python train.py --head_dim=64 --lr=0.0112 --lr_head=0.00626
MLP neurons of a small language model. Each row is named by its layer, matrix (gate and up: input weights) and neuron, and shows model dimensions 176-303. Each number is 500 + 50 x the weight over its row's rms, rounded and kept within 0 to 999. Numbers have three digits each. A neuron's up and down rows have the sign that makes its largest values positive.
After each neuron's rows, "fires on" lists the tokens most often at its 100 highest values on Wikipedia text that the model never trained on.

L4.gate1118:585508518509521495494552609529480612440557486504516473455517481532591442542577494547451519483514459498479587519468657504439458409550524475456434486512458580531508424513496484556533531478505410387509487540490530465501461583558512572486367543518444448510490489508459467597490509452561552523567441458482526461601480539574536536463505524421550505510485503423527525398444484460521538473496
L4.up1118:501553497596548554443490506491562465487510425427544544486511543383422616530410444542478471558385524434484405534503437473533490505491410528560527429542528594538519416512502505460477512447549579574472483545518452459558484455575494492588483561512534495529497516559582494503614531432497453475488503395552472521668434558485556461508497451533500483518530391535473451427525497501477453500516
fires on: "erm", " Sp", "-h", "omm", " inc", " potential"

L2.gate195:513503476448577466483512512501506548539407414529550426408407530578574578547439564419528442499528534551538483527454584510511443530499546465457425459532478451515550490546478495435538556433507529491382423449454527538489547467497532476419459543435491462518609571484455518465504437444563539537489567469508482583507516472486538546570573532512479521515546485490570438409464503501514518545500
L2.up195:576428557484598505515489507426607500561452472507544515554472554450529547450543452511529525538447574453512459491559543577484450544429505508451537533561474477474500566544543504426512594365513540503525366489524581510447548462557522508570498507436508507544581446512505468485570466481448626588493550483514382583531519602465616575511497490493494542449539479480464452452523504426355501435498
fires on: " film", " Film", "ilm", " book", " Book"

L7.gate29:449457483488535419460441520444476532427522543532502372469521458451493459492510484500502469457441557445477434550546605449539499527544464609508491541562574452527463539436540523477512483499465529444451540470499544440486489494559489538470470403624520467560435551500494497494605548580446396505511462426449489481431444462490468492456520471550475519580492509461409423543505467374492533558487
L7.up29:466458463513536572481498477441481512412495517513504526552471562563493576440577451433533488504460476516574512502463578500507552539559533514609520497579522526519456451559517582470410566472505460480514417473513493496445490420591487530575573484512445494539419536526533561549465501556462489520464580591456486498534478563422478523503596530495440524476450487504416511437472530484409592517463
fires on: " |"

L8.gate372:528494551413360545455469411526558477457525519471513594448523456563555511495416532476522371509452472496495510472510568563479449540597629494446499471496600571531500469472452526410443484466581502509437580504608557427521504577521511555476525471523499545470523490563487442428525549473564430464504437521473458485524533545477522505497419544405508548504472433512472430500512470463581583489468
L8.up372:417417474444389412592578609578400512415496508467523490545523458557533499548518485477555565463523472517515514507578532535567520496530513388509454614570583524483463489466496587395538486476513526543443544422552448511540567534511514539452448563513445546482403490475488530516522501523487427429573558452591446523568495440455512475382515481479464450485501440455559534562540546499629480565532
fires on: " |", "\n", ";", "\"", ")", "ent,"

L3.gate454:496433529425584575445475435488484561410529560551542493471396471531562529462502497455482500490480566495502512437552472477481474469504370395556498536492554494566491495519459461480422560520545483523530582523484599541474508573517550644475515487510528530490456489546535487539479526513519577593546469555469448499379488485560559446468474447521495518580451533552507498423454524472490588460600
L3.up454:551486482502477487519539476451489485447462550560459658586544469486497492406431505509549583513532550492502493612535411457499514486534584526461455563492579468553535559469568487397511503528557401396427491557465589518601418586460534511583484484412572499546479492546461500516482554508536483485501464512505458464457474481523478496478550534498573473499534552459440526501489469547516461492523
fires on: " known", " December", " appeared", " would", " may"

L2.gate94:525487448562581549537570466570620531445419496412522569543560556579476459525620477588521527504574522475441413583487478518560446489567541488539414433569458557501467450529454460405466467535430525558492589569481507458509417519452534541464514555573459524530563515545513559506459541515490523500436482454533517417410442504492542568533489479526554519552447419491535500492450503480537581480463
L2.up94:509463514529469481542505484568599482490441539512501532494523520568416464498606426568509469449465511535530492457464539498520480558548560662551503531456488492565432576449539599391478493454464536558551543552498468533512445466470581550462502489475545507532533429455536503479451531512566404473518512549496506436498479481517439561500484465483535537472459442376427468518578457430481502481447
fires on: "-", " 196", "akes", "right", " waters", " Af"

L2.gate246:464527532481535536470481499528497569467487482555547445442428453505567532482551524488494486499497540525437545534441569529490608528403476496464559476466418604504457553567491544421521521467520530536563447485501421507528483509506433453470454556479456589400457453505443474515492472417431409486475557435521462519591488439492501438519437540404571534480524409528604511647566524406438465438522
L2.up246:481512487521496560526590534564545546501460458484625535506452478475512544442476468494519472403533474501468593560490481512423554539483478515394507514460419550488536562525537491411504480509439555495434424565489519514535562417432436522454500571464448562511520474540411511434523467504493517552480521495438516499469530533493529451499516579591441473527518458526493476568513491472388481426498
fires on: "\n"

L4.gate176:489495549471494454465474527391560585505557494506471448546602478492658555464430523526532513389536457550461494503531489533426455468481530479429502456572491567522464544456560418479599482471575530459602517469541391495431598414512471512502555424502518541405521514544484491580505516501523500561591494538497480529563458565468468587420530538477462459498443416473407487514500516392481516478550
L4.up176:553411586494530528516615421471404520470593422437529550409445461454555537559383520561523539521420506514410491506464554384397522529492461503578614492459502552533529520512527441549527461589459469487571442463454483508460539496504522457383504450460423535521564524442449493502485561505558426540558485492490527489401562485508531463520503556484576533538481562535473586501500592518576548520522
fires on: " 2", " 0", " 1"

L4.gate498:522405473508527547526431481452476497542441419541481514453534473471485487398474527480509473553478456421531530459517563504533532539522472422485510573463443593480502632568555482442486478517485472472525468432486520453471508514433593479437429488476430481528448521536480652463541424514527497457501509521420440426466400451475483578495473484556594548548485538531510438449552557426463562468398
L4.up498:511463477516565543409492565454457520505505440459479526484532361536446477480446569561458494521514487459408462453542512524531471504482537462456496560441506519575487429512544544548510639451421536559514567462469474514499514570563502431486570567486375506492455432518439482542510485560502581464441493537484460429505474488512512497492564399413620511468510453483550473489515515463405552507472
fires on: "ch", "Ch", "ich", "och", "sh"

L7.gate1202:497516491555535557511482527510436484511455538435491502570454567580511380563545453546477473494437523408459556563533484523555470569518442532510460547441382466544526520536476457487541530555491535515515477515470476474575494420536527542429482519567531557489504467580443525492516430500470491517529517526508465578504520416450558589514559464460422517478542535486519469525549442522467412595535
L7.up1202:543450546581439447477498500474431539602461436405515483530491563548512517600492507563499492507461438574523530578467524428392504492441477587590510520558425453543570467552454488495509442551528578489482553466468517444552475570458465604506560514519480471532458508473427460592496498458563479484545490503442446556412608494555424538533466498443426521548473441566523490525462481548508430512410
fires on: " who", "he", "we", "ou", " Val"

L2.gate1149:502527471476433518434605498486560504452580521558490454436467490523566477517559461464498439588502519355530479518515497510493449529500550417522440481556535530455491583443487473442517561412531480614587570592444489495539468506472497426500507510478536486463480518502503517507496348504501391588485515493385582485479514624556488531477473463490506481467505441455466457439586472571375571329501
L2.up1149:496504518463399560387592491569462469553481427525567389470594484521581477466467516538496434506525444443520566525524486582514464553483550518531524555530506352441504597544525491536472476442424442485570591482406457462456569479480466532520468518465492544540521492580500521458469516547534477582477459429390565494581546484509446531503492538470479521514514468379463584554567487587446525448608
fires on: "\n", " var", " short"

L8.gate335:534390527629548493472550436482488470555486510515448478608566406508503569434468518561505440525449511352515526479480558504541524516488488536553605464572564448502508454546430392482489563582496421405521596543498482429507479474428440468479529491469434495466460492485608496468524445513540377512493573442499572494566472437517468472448462466492387505547517506507492509533409502460558555482436
L8.up335:507604535444471554467496483524462491501535528510489571427498469563486488570554530452492412493458459450507522460481483578454522425518437516492495606475473576450567518391545355530554469500433504536487525547492438477497506452461531515506527461488427534458553414488538513472514542451470460474480444478622576543510493472550439442556496576499475381564514424469560493477541451442514578464440
fires on: "\n", " |"

L3.gate552:466586458531530552513471485533427505520496452518472489498394493424498395516588496559540533563534569408427497514497431510452509591514605505497531561501514509514427586521456571438608484459371440586496418521593447463543518460514497520429456463449442514459510515496505504536515435458469516480465517636443497517576518570554480514537480577450560451495534469518503468455482486518576583541445
L3.up552:545498482507510532502492433447511528470457469486485407548436411428501509485508362555492578606471527404446439523480493485481479554452533493495540580547533462459513526486518473543558541493486430552580415512561558504489504508574472581385473391518521556411545426512529510491518432496448455572554562364438414521531492512527515537585451590465457496494478481482489487537509433493547527538503
fires on: " H", " h"

L3.gate354:573455467540423521536572487545415522372588523416419484512521491499643557585488527498535455457529444488434586486502521444472511509472504415403470502463515550447482465435533469529602528465476524494470442535471487513520512536523440557554578490528414528518521448519423593594560578494498480473460556379470418484519545380432575595467489479426425441514460507441462450580522530576413592501498
L3.up354:534427503517490454517566526544520582494616469522445488460426459497482532513455484529418485576414520565462498475523510561471492582417510451414414461390465441486520513577545507468555436531502525513536452464520508505521555578559584418444567433558519472480546536477455518505548489594424528520478555458465403486425554533397433521472540472488550461568541596476571416527542488549529452416553
fires on: " 2", "amp", "ess"

L2.gate1214:479399550465560418599475471610428435554552499506445419487538352469462549500445523477565527468439567515432490497514512492433512546559533487438505560528483504465447568491484494521529506593420539503521466480493519454498416487562534509540486522389394497556512423519436563498463500534510438549487520486468552386519531533538447606586510552497573544444523485509605495446428491509620498480531
L2.up1214:388393491388491496402483530567406544521507523564422459516615464515460473452403502398507508425437520437477569481438501496470498408557513482428552430516489502607430591436523529521464500607419523580423575425439542436416495548577499452532499468452487513552527522511497521468545489522459504505470407470539441407402503483424529484509514514524513556467514496444473542523462464480493476574540
fires on: " Ch", "Ch", " ch", "och", " organ"

L7.gate760:450548474517487479459492468500531516430497438538457482528544480504518481524441539462435473543463547426525485546476512486600517487516539401574542476482488488514557415413539451556514531440461507503531410556486586460506523514387538507500495468480495512535519457519528470469413457552490517458576539482412505508509497501513522596544497489390538482455469515447512624520517461482486450523499
L7.up760:491606532520509518561505425459565521547422430514481478424487535474424532524475476463428518585444482502495574507445531467484537469424487452470513523531555516544527480518519505479558505479466504418503429443474589509519500560451526514529466529522530442566401459504407468522446565553517582515513490639519524445503461497437549530517439531445608554536496498506480597510513467525550481581491
fires on: " by", " to", " for", " |", " from"

L2.gate176:487471520523521579499523548459434577444523464517540548481450430551445424445525583452484476473587503487421501509425474570531553480531556540579486461414580536532451536481532593400534437535509430614548438527516457413450507492508368465534475484488459418449551489510480459510419602584445451486441436492529532475454470449489472589493497442471468506510510472472551494582520452509425557497514
L2.up176:412502397529476449457537506597490551521338520459457441481549466531514528548536548443475526572508479435466500550540580401600456509497541442443472559515424512482386513503437484555433526532490536466538434548477434448451520519476559385485509555460460667530566484447484478513596530484393573453509460440466518521500543472502561609556540483552457505501562446481557575563583455516462482536552
fires on: "me", " we", " Me", " above", " Nav", " me"

L2.gate770:556585434528512561517455486501442439522467463515469455505421548496557392496470549568511548563461565508483543413487505529403580437503480525543471505418506546450500453480497466535561489541443544518519465541507394493510567571460521556554486504577487559493503501444545498502509539517553487511559466513429434454582567543539478522511430556491550531504572479529457482425456521587485403465548
L2.up770:462561483531454512466554546469459430569491449549432457542539566495568521541555491535518539496582409315475523423497592448473503462456546534583557488503499572473449438480477482572457519512453534548507478600546421505461479525422554551437467474518504504501474508473450369542505595527505551448577496536439447455552424533571496567550392570459626473507550548573443463535466484515447469515540
fires on: " h", " \"H", " (H", "-H", "==H", "-h"

L2.gate500:500468539565556389396502514484500627519399492498530422517509493539415429504507607560468563503483482512485529498495478530536544408454547461472465530528402480527478588534545561490391530407460465555537499515512416459479484497522473436488472581499487512497485461504475464504551452503509473518510477493540561522494560506499580469454488574486464526521534447496447525557518545552388511658519
L2.up500:494510463457521514481504446543526474490431428535553447545511457563453533494503515534411524468535389443502480512467479544457446490436459465486491476594417528498498564487513514526458495462438480573539594537489501391430544481495491433482534525545581508466480474490530378550567404592569543578554437391412533553491563448495539454531502593467451573575460494503498549538553522491507554551517
fires on: "\n"

L3.gate982:454447529635582486439458451468536618491525496443452486615569437532474546452511497522444412510484493530461544477499584547476536468550407571571503562482510506603569547572438451425535445495547464536409535493384473510435404395433477543440479467506494500507520423477494451508537580480468515611497477465592451477511409419525454407404497573423531493453505526526609471482467456494508485505591
L3.up982:530525597562520477417539569425510546486371430466470568466536494506477537518585475532511439446559453466459564513521481589470487542431378504455538507551542503530484565427518428535511507447492451505465473601433432534538464448374518528484519441531452428420519430474479461480492532499519474456453423536449513521537610443472480462498449605423419539485469416485549422492396451401485543481424
fires on: "\n", "°", "uck"

L8.gate549:521506506496451394551515384482488557558559464437474615521435514535550461480508480500533379471403441473502526539550542505575598510501498554486490414400517439609571466591495504521421504464465560523398561449537495519627563439478459442498415439571522475444456466476522453450413530492444531499546474435488412531521485507582505391471511547413532440435508505526511457519542493505480589522481
L8.up549:424526519474581527505498463438520423500533431556395480546427443446548484584460573482512498543535553429444619511465394560571445483492502518454481597438418395504557475468547403524580453473511526525418498476437487451494557475453521472460571532494372378499535415459506470493439553448569576429478454458438434587491510517437471542584442551481473424513535417519560492457546437516431558587476
fires on: "\n", "==", "===", "====", " =="

L7.gate181:451477451553488484494510520538572466521571577550511457492528575488509446505539623411603418592553514469541539495450582566498384494454524500412409468448524576468454545577461503468508585420497509562463500504479479494473453447478500520540444475508528403564529517501460500415491419463507470445490470506510494526499551563434583441522445588410486468444558478487548486515483545520479445576521
L7.up181:550521527471481456475469520395430539501486528435537492376499487592499476467487482498513465544448492449446424576469584441428397528457472458480390571578520519475481494544479426378511462599517553550468486513519461520577561567403535582527462538534559560558521457504454519603479436604565416541450496480613516498464520501539525507540491556475552582416478488506485530488558540527523487424511
fires on: "\n"

L2.gate903:531410549490513601554497520458466587515494493484486615571579561520466520466484469453572501541549584473549484514512411478513436468552570448455473464523551595429428511478504541543615481468644517601526481470543608471477530677465553514522572614513439488508497536481418424491500498500437508449514514352538432522480484565377515453509446517459467581545506520423537460545478510514510567498450
L2.up903:510496511512478450404493511523507455476514463603478473511586496564506383421390491507450497488497468506475435471490366527583506506562569463509586447371474481422469507507510539505564566475571464419528496561497533507460419508501469546442527560538525537490498597477533547459556543552531510513550452460595594483552554523473565461418507434530534519579502504564627452552492541400563483496535
fires on: " inter", " High", " help", " Inter", " high", " low"

L2.gate165:501560562518615496511549543507513545557581474576464510459452510573504535537450517509509471634528450443454421519434591522595545565468527512540467469543474398550457482535512460478509585532510473479435490475514578482478482513645486593438472442454467519537501468484592431457476545539468540491486511445509534572514569512527565501466608480446594488503447497542501473537524596494397571470529
L2.up165:503603499474568500531528523454462528501452494521488519522398560480569567444527452496542560515475492434492442467417417482608447547427380501567386467505479523520456506522476482453506566513562507495480437553490558400418481434547517584455524395416530535537624507471492453389425562484446459530533559602537549543485557582513517583458551398431577549481434503518456486498455531469544519531477
fires on: " film", " Film", " screen", " art"

L3.gate797:501564540487516490495527464511460570470481495531456560539488521532521487516522422510531483517443551446534487466435462459453389485496563390538449419524398464514527488508358507432487492459556484542496494500556525470450427594528453544513471579441548442461581495558555454573506519514431577565550526505509490515483496505511518487521464583542536531447583552483460506501460595529465511477457
L3.up797:528547472443532401520597550473505494533501502478475510561450551542519494435576494564520444422404428531507464525546410537535456485526540504516572494486443504491478474548481382457428492531498466489499557504461472570534492502489425529461525455483538507525428544540488524516500504606541485508516503536583503496517498471465471469471530608540538482486506463575406508510494511464547480503515
fires on: " high", " High", " lead", "igh", " low", " amount"

L3.gate420:443404460486479530566572541537430443502467404464580572521513545598494455560481525510464520431460526411415557530519544535448546500411487479544417403461476530435545494498491522467386481467471451562466495610562518526473501532504496485527434536370518518441450406449411416596512432450447519539505503431514392506472531472499493527539521462468402437488527420489474478490447525504558602558528
L3.up420:474387520494505497501541443441535531487478515491628542588455517534530580425440538491478444463569439452487585571536553501476525515508537502475492442510454542400541518606503515480432527501480354485527412498552503564496537521561441472482532476542563499520448538461499503546588431550521496524525548359508471471575511496451451446516578519462464447501525466595541567542531479464479499507514
fires on: "\n"

L8.gate768:497454557468501547380495556476510450501514482361521557534514496476519522570498579503399407615467527468472531489586468563519538480499482496490437482454498529563488488494491455438483503421610483493460420562539556470590561613565441554533539467559506429433559429567524388507515480476562519520448428455508413508476569537497503524472487399472472507553354492526525505438546577579470526428496
L8.up768:483530504449447499627472505502473489445466509519538506629584480518493524441486505551606444490569439555495492507442557487497469498509532465401579511453488511487521507460472490408481484477509426530458529563519551610469479433466558520422553524567570508535430408487503524491364467524547417492519376479602576472533539475589488582488471478402602537489521523523504549524521530513572537434524
fires on: "\"", " |", " to", " of", " by", " that"

L8.gate186:480488501498595507622566546555458525549419557496585417581417491519610513500639437547623402563432522452473490553562457606442508478491483514504447397539534466535493520457470524573461438499579564532508502482527518492520459572499544481514443438506462459475480494460465423521448567519509550487468550582538523496507508464508448498493566510564586515527460508516504560468479571523645516526454
L8.up186:482503553477532478567453529461372563510494443561436465423513470532510522435510473443523547500448585532571520443461433460485485385469543488523538477544554494542511483570425448558513522464564525515494474498540455525528518503482482551504457521363460459575435542452539484510558452505583561449431504568445532509510439562500489456457422517551558585398460380474609480476403500569548475527536
fires on: " and", " with"

L7.gate681:381509533513503522548459499509552494504579458458442458486584439479508570466561550473383533545526627525531516500504520525425518526506426519494438488596534445603537504412525494440494374373425445489470544472503547526549576511607489520490534546557540481468484555428625515518422558557507503481471499456482419474388497503525527544486522503524509509517499457491564503500432547526533583483505
L7.up681:521511540499546471449531539436402471476485455527481488664484470529471597549524570555591464500345513484581494533388487492517536486511500545541517488446483547452503433583462605469635547511419468523521567504479442515493512483531555553430510580491509470464480520517498572522459565564528452524483603539497511442540536517497510451458473416537503493495466494477505518507484472440536471436547
fires on: " |", "\n", "1;"

L7.gate206:599451476577357553535485422398544497540444435475471560585463438555534450493515556352491555577553511537545450528517520398585456439565455529436419488461626558521481528514484559538475540446511419570450499494544490462512460479544440475476523502442399494525546491418527526520516445577493620495498491459571429505538471472484484499469502466531417547512505459460496486548503478468515526541540
L7.up206:548486450474530503476509543534499584533479532588558456357400443443446542528476463466479534483498490481455523576483471395416487567410540505455465590466496469510574400438489501453539386571492566557451517496463561485571556562586547571438541507581486538550512520574472428541415498568515442526499591510498392482515511527481526483524473469569515516450570472469522505507494509453542492493515
fires on: "\n"

L7.gate530:494376513535499446452494525456517512421481456471503532503638419420485511495499535419468537548608548535573503583463416576532469393480560488488521502426555633430501493454381470551621540475596409543553395472549486508534521539504503505471462464518554504441456479539588598501429449512508521503587451557507509518511538488547565500511548460514553455518429609600467560546453504487541513498503
L7.up530:513506502608512529444537500518497477456536533472467535490559541557547589428480496575465616549563589474524543539527553588626483419513420483476531573452564431469478562609434488481468422554565486527501498523520529552544339533438535481503489491433528555445509481482526593516514536513461499548543464531540543524570483540503557563406491461521512537493510505554549492450492499512595569478555
fires on: " m", "m", "g", " ro"

L5.gate572:496485584586497531495494495411547574506518504506507412444568478594517533486484530467497442443477489518476533480456507495509543544523489539544512491510483496421526415521470477465483500520407527545412548550494635586534527406471557429497471492549527474514456513442549472509577562473478484559572532532462494498466430526411547587501466458537440536637526559584506522505452523410490505468494
L5.up572:472532445531502511440535477453499566459468489498529504549487503518551517528476515434391467593552490519468482586520554595528472661536404511480404440484503467432478478449493503449469559443446500447556570519517546556584521459480470508461455613494450457515463486461599381488561512530536456482566527558490600552472559426559488446582515526464426517539461448557522474470510508458522606406612
fires on: "on", "od", "|", "in", "-", "il"

L8.gate459:518509445397475494620506481495539379512539460531532495417535465581541543531446524446579535500448532420458621461481501544522434521506503564594431467498512613327508487493462532558548464571556381433535425558569514564525491529454616412502515454472460508553504568544415430520619556444527550439470506545427403469493536580504441447425473529490541502464551466541461509468530531482411628483493
L8.up459:493503431515551532559545580489451524541479481503512473482491479408540434487490455486500506556485460484517513461430551399524504517562573538476493571433472488507524517513538512586503538489467480535582598537452588509509499450509534472447507450577457447465534514552533513557544464494548544579509566475551514556472538590526580532544516516490476529343449554399472492496492467513450549492486
fires on: "/", " as", " called"

L3.gate1061:501503548453457515515461498495496507549452498487485476431579535547377576499599499486415468581514451416573505516507484472457477527544589548567499451456499471508485459553375462446513512469505512455616506469431506426537548510397509476586447501476400576527436532519419462594435393423554488419573496485538476497509489443412425477497427498454551530576526539558502496446574575485391410588363
L3.up1061:503500552510480545493505447525480544606382474456458438422577604548474533505542479476506456547512496458646512484476536527504482515546469534458480531498446464419460531554523550426521496502442533439521569516578537475501470479503503422551344505493487474546534462528413581556507447490435480466465470437458500508473484548432537553422507468519456484524477499508557441456631565453558514479544
fires on: " number", " No.", " range", " amount", " variety", " series"

L3.gate798:452494419488542550584470440501436600555580546433437533546477455567446558524492562541484673454421480468463553527534493542452554540416530454518469430468443534437452477472555408586361580466479362466465466519524581520523575509504511493460434417540405498500485482522523494518434488462497474581479465463504464477426456502460396417602505556431486458448463556514393557516505535485567541535477
L3.up798:432514546538523549549528435458590530464441459613525579504465514474489418394523493543508466378462494524537596526497511541420511512641501455469509432508521508449530518523484482485406528495441479500605500568567522640494489470512486509478453523463532542510516476455476513394534485378483499453482534509511482514528501531457469463504548538504465436466470474594581440623435614445522489567493
fires on: "\n"

L8.gate848:500502558528565433501526501512453558499548528471492486505397471462419541479544424382503430583554515514522555594531509581607433586545465489564496498596518536529521429537498491512558543476428534518486520395620492488562550567431528520430415493514634425443502523525443477448464456411561436508429456519462662530483515559542515461538465548567395518416442522478543449515406551503390523520464
L8.up848:502523487528481472391571460508514487548532516521490449535562478578608466475489389478412510528508574531417550529541462472572419469489535582484366480529528465583547564606480487472580479443569500514490485497442463442489532489504500474447505538569577484464513523464521540473490439427601463457456461489493488528600611385510492412561482593587469521489518450462485545535540568499477502506513
fires on: " of", "\n", "-", " 196"

L5.gate1100:430412556436483570578487477548504412466492495494399515503513466473513538517404483450484542611561539565580551507463594505550464458524433507544429477543478392458504482575534540518560515454474513475424511595499475555521428429463490404547468507519522434384561517479479515499430454508529537528484432472375477523525491468451450387520584523489436467470483533455417528498465468488502547474480
L5.up1100:501409562454503507497518472447508546426453494431477530478485484458442528537515549521534507493512530584520543517477445504474537461553484413543498530520507461541490431535428475491516495567529555498543486486441416588500488402489493540515498527502512458445557446553521560556545405467509465411543533523526413469478490423509476524573514541499481590489524530510434474473436442527459529454520
fires on: " been", " had", " have", "ly", " was", " longer"

L4.gate285:526429449511479505562506543493465447513548457430490519487562518476517424492576490606468572493560565536648464495512578532486422462441448542590405516458534530424525552547581509475578519483502553553483449564528534436521435569485530469536465525542579480507452492495508518434472495495563492519506435615495545495581500517437477404506477442561610496498502541498561509426478546488497519525513
L4.up285:441514503456564432534446495505507524510482425422413522485552459448486442419681553534442501470559519534575502381512554471454503497430502530625458552468576518516512462500554473497501520414581519519479475518526528456573568417523533412561414511546473454499527507397538570495540537587544493539472505561481486541555440441464513424501494439561470472451514521527495586418431513430443472494518
fires on: "oh", "eth", "eh", " Moh", "ah", " Ah"

L4.gate68:517458431389432566505432475537550516510481525531427454509585475467445556547550543606545491492534485459490574562535497443555600416522477496503545424429424392508456501526484494580556427465537567482508434517487474467587526567557484500460537460603437531535526468541605600534427465502434429424472562476492479465565501571580534582513402453426451502478539542498529560535577493441490540534453
L4.up68:487379602566475496498494395552545548416575483499520393476438508491433640506416414471532562422464551598445488508490548492433513550494498422423541489517575528506500471560559477578439462499475450489460474404499418513492529568525515442532526468558489495470486475439519455484374516496501567442473471552451545494480500511431478547497487442493549463478582435390520420546449494573483483436566
fires on: " |", ";"

L3.gate977:459439500489448510513560507492533544447681468367495403525492479478523467406516499515497551579535462513471515461444441445563528548558596516521497446500525550447436522424526454553489526514461469565458499531451627465471607476430574484480521537528446547406412495504517496432471507462531520535615502483466512533467440466438504471494522562461505499586522632516520535434450484510445460585424
L3.up977:506459491508545466540506427454496529466503478453464492493524471482466593524523531442500474499483550506371519444512504494403581521483544431395550465571557423444527504534659507462506497484522536505556530545565500480549445529437477474564511498526456493543483481469481442560493423496498446494517533404466508504484486573568477447526499553516515517493514484481594564542502538447520543480403
fires on: "ad", "am", "id", "on", "il"

L5.gate397:551516385609503588528509580454445462424521422433444573403434455559555505475542511511602425496549567519520590584400543566511459553599407508555453442574530439589511518429419367489461558490589487555438469504507556473500570486498517559586567527494495488513434483451467577471518431519421518491459402577469473534494487469521563537524566458464423460476519420531484506538427483523551536475566
L5.up397:543424482467572565583502527448465522472491462491572385393567530548545518426585578618463468520432547536546519557546542517533447574488390525468481531482512452463457506486527442500535459601560540480559511493553476476544514449549418552461472554524628459421446550481504479431421471486518531512560462451473470480501513370451462517501465503548414612541448500459549495507581486477453479562529
fires on: " j", " of", " Dr", " Sm", " Di", " Da"

L3.gate889:466475516459521565527542582573506474460445461478428603419616527523491479344483523495403433428448461467458496511632454449542553454420441538529479519467552487510423488416537526458502568571407461529523455414476418510470520536557490464499492462435442418485486506499472459525510548491496509425498522468511521561509408512565556472554528521460454538482443438495516492507546473560526390487457
L3.up889:448585479493555523608501476483493505509501500514469525523530569452454559473498443472481493470523515489519537446497495414429487442593409476543571477488579467521497512473528554534465473515486474516449458576486523513511521557518480453524573460435441397458431476552493497471564582523593542483465545473542485478421432521559496559505512466390450541463486556504497488481525558524560524404538
fires on: "-1", "-2", " Go", " box", " Se"

L8.gate1270:391481416508581528468464474507492512574507578485512550537553514485536365551510506472433457537430492500495490545476461425587510499448492533457461502550575457407492467516463526461539471478447514501543468542499510437515534497514547506463429437564516509505603525491490464428442546512515535519470530467641576540492584517539458467424526538465584516440498541551420493606468528520575410477481
L8.up1270:437615574535542493504542516537411540501610512451478549475563502502496581524467479567424487604534502539576500515426527369520533446487444540464550436521587403583511507522405479488450484528552600530434534593467529499577469435509488445531458516473440507520601475521547536516561525513499508450513492432460535471520468513557520388505516458537440493434408461565524478515482426560538487511545
fires on: " and", "ou", " or"

L4.gate461:536485438498558447514495442524527460464434493479464464471513553492552526448555477538548524416541542582531432464469433575442430404478456510466542475456501542550484465593524536487469501451550583453528506507546444396539506453392423526512477441546461586411404484410402528448455523546552565487502477451580493477487511563558487439411529554516487493520437511416498444529452546465459549467496
L4.up461:555503432562499470539438558544522401457552401525561428412519443478439520532490494556557499509525427499584403628550481622436546482610386475503486500616469607504527503545550489513529605428470490534538482502560458520521492429455481471422487459463527577516507451555469336549500481389543494509541490565574512442547522497392438527544562550503426505404447607493389470506532533455518467493512
fires on: "w", "k", "d", "g", "m"

L2.gate25:478465603526578515504572582485545523563511425498535560524557529591482579468442451444512569540600463490471483571441578517493593451498458546512476436535406538635548506482500551518462486517432525405497440526443495569519404537459458433519548550486527431589461533529466578456552548513636557485490504484430404465528467423500434470492533499539448468444517389505455555428439550503513457497489
L2.up25:477569581456537512432491534506611517560535505553598551563619580432471491446495512406549522494510482526468509531466517548494494475584457511528483484541487574565517470509551559452531513484503520486451488484534467592477398573487472502489531577552474440595449459524527632472431444521547574466531539513553469439557518382449420453571488456514427455487480509549411543493404434473501397539355
fires on: " been", " also", " While", "While", " was"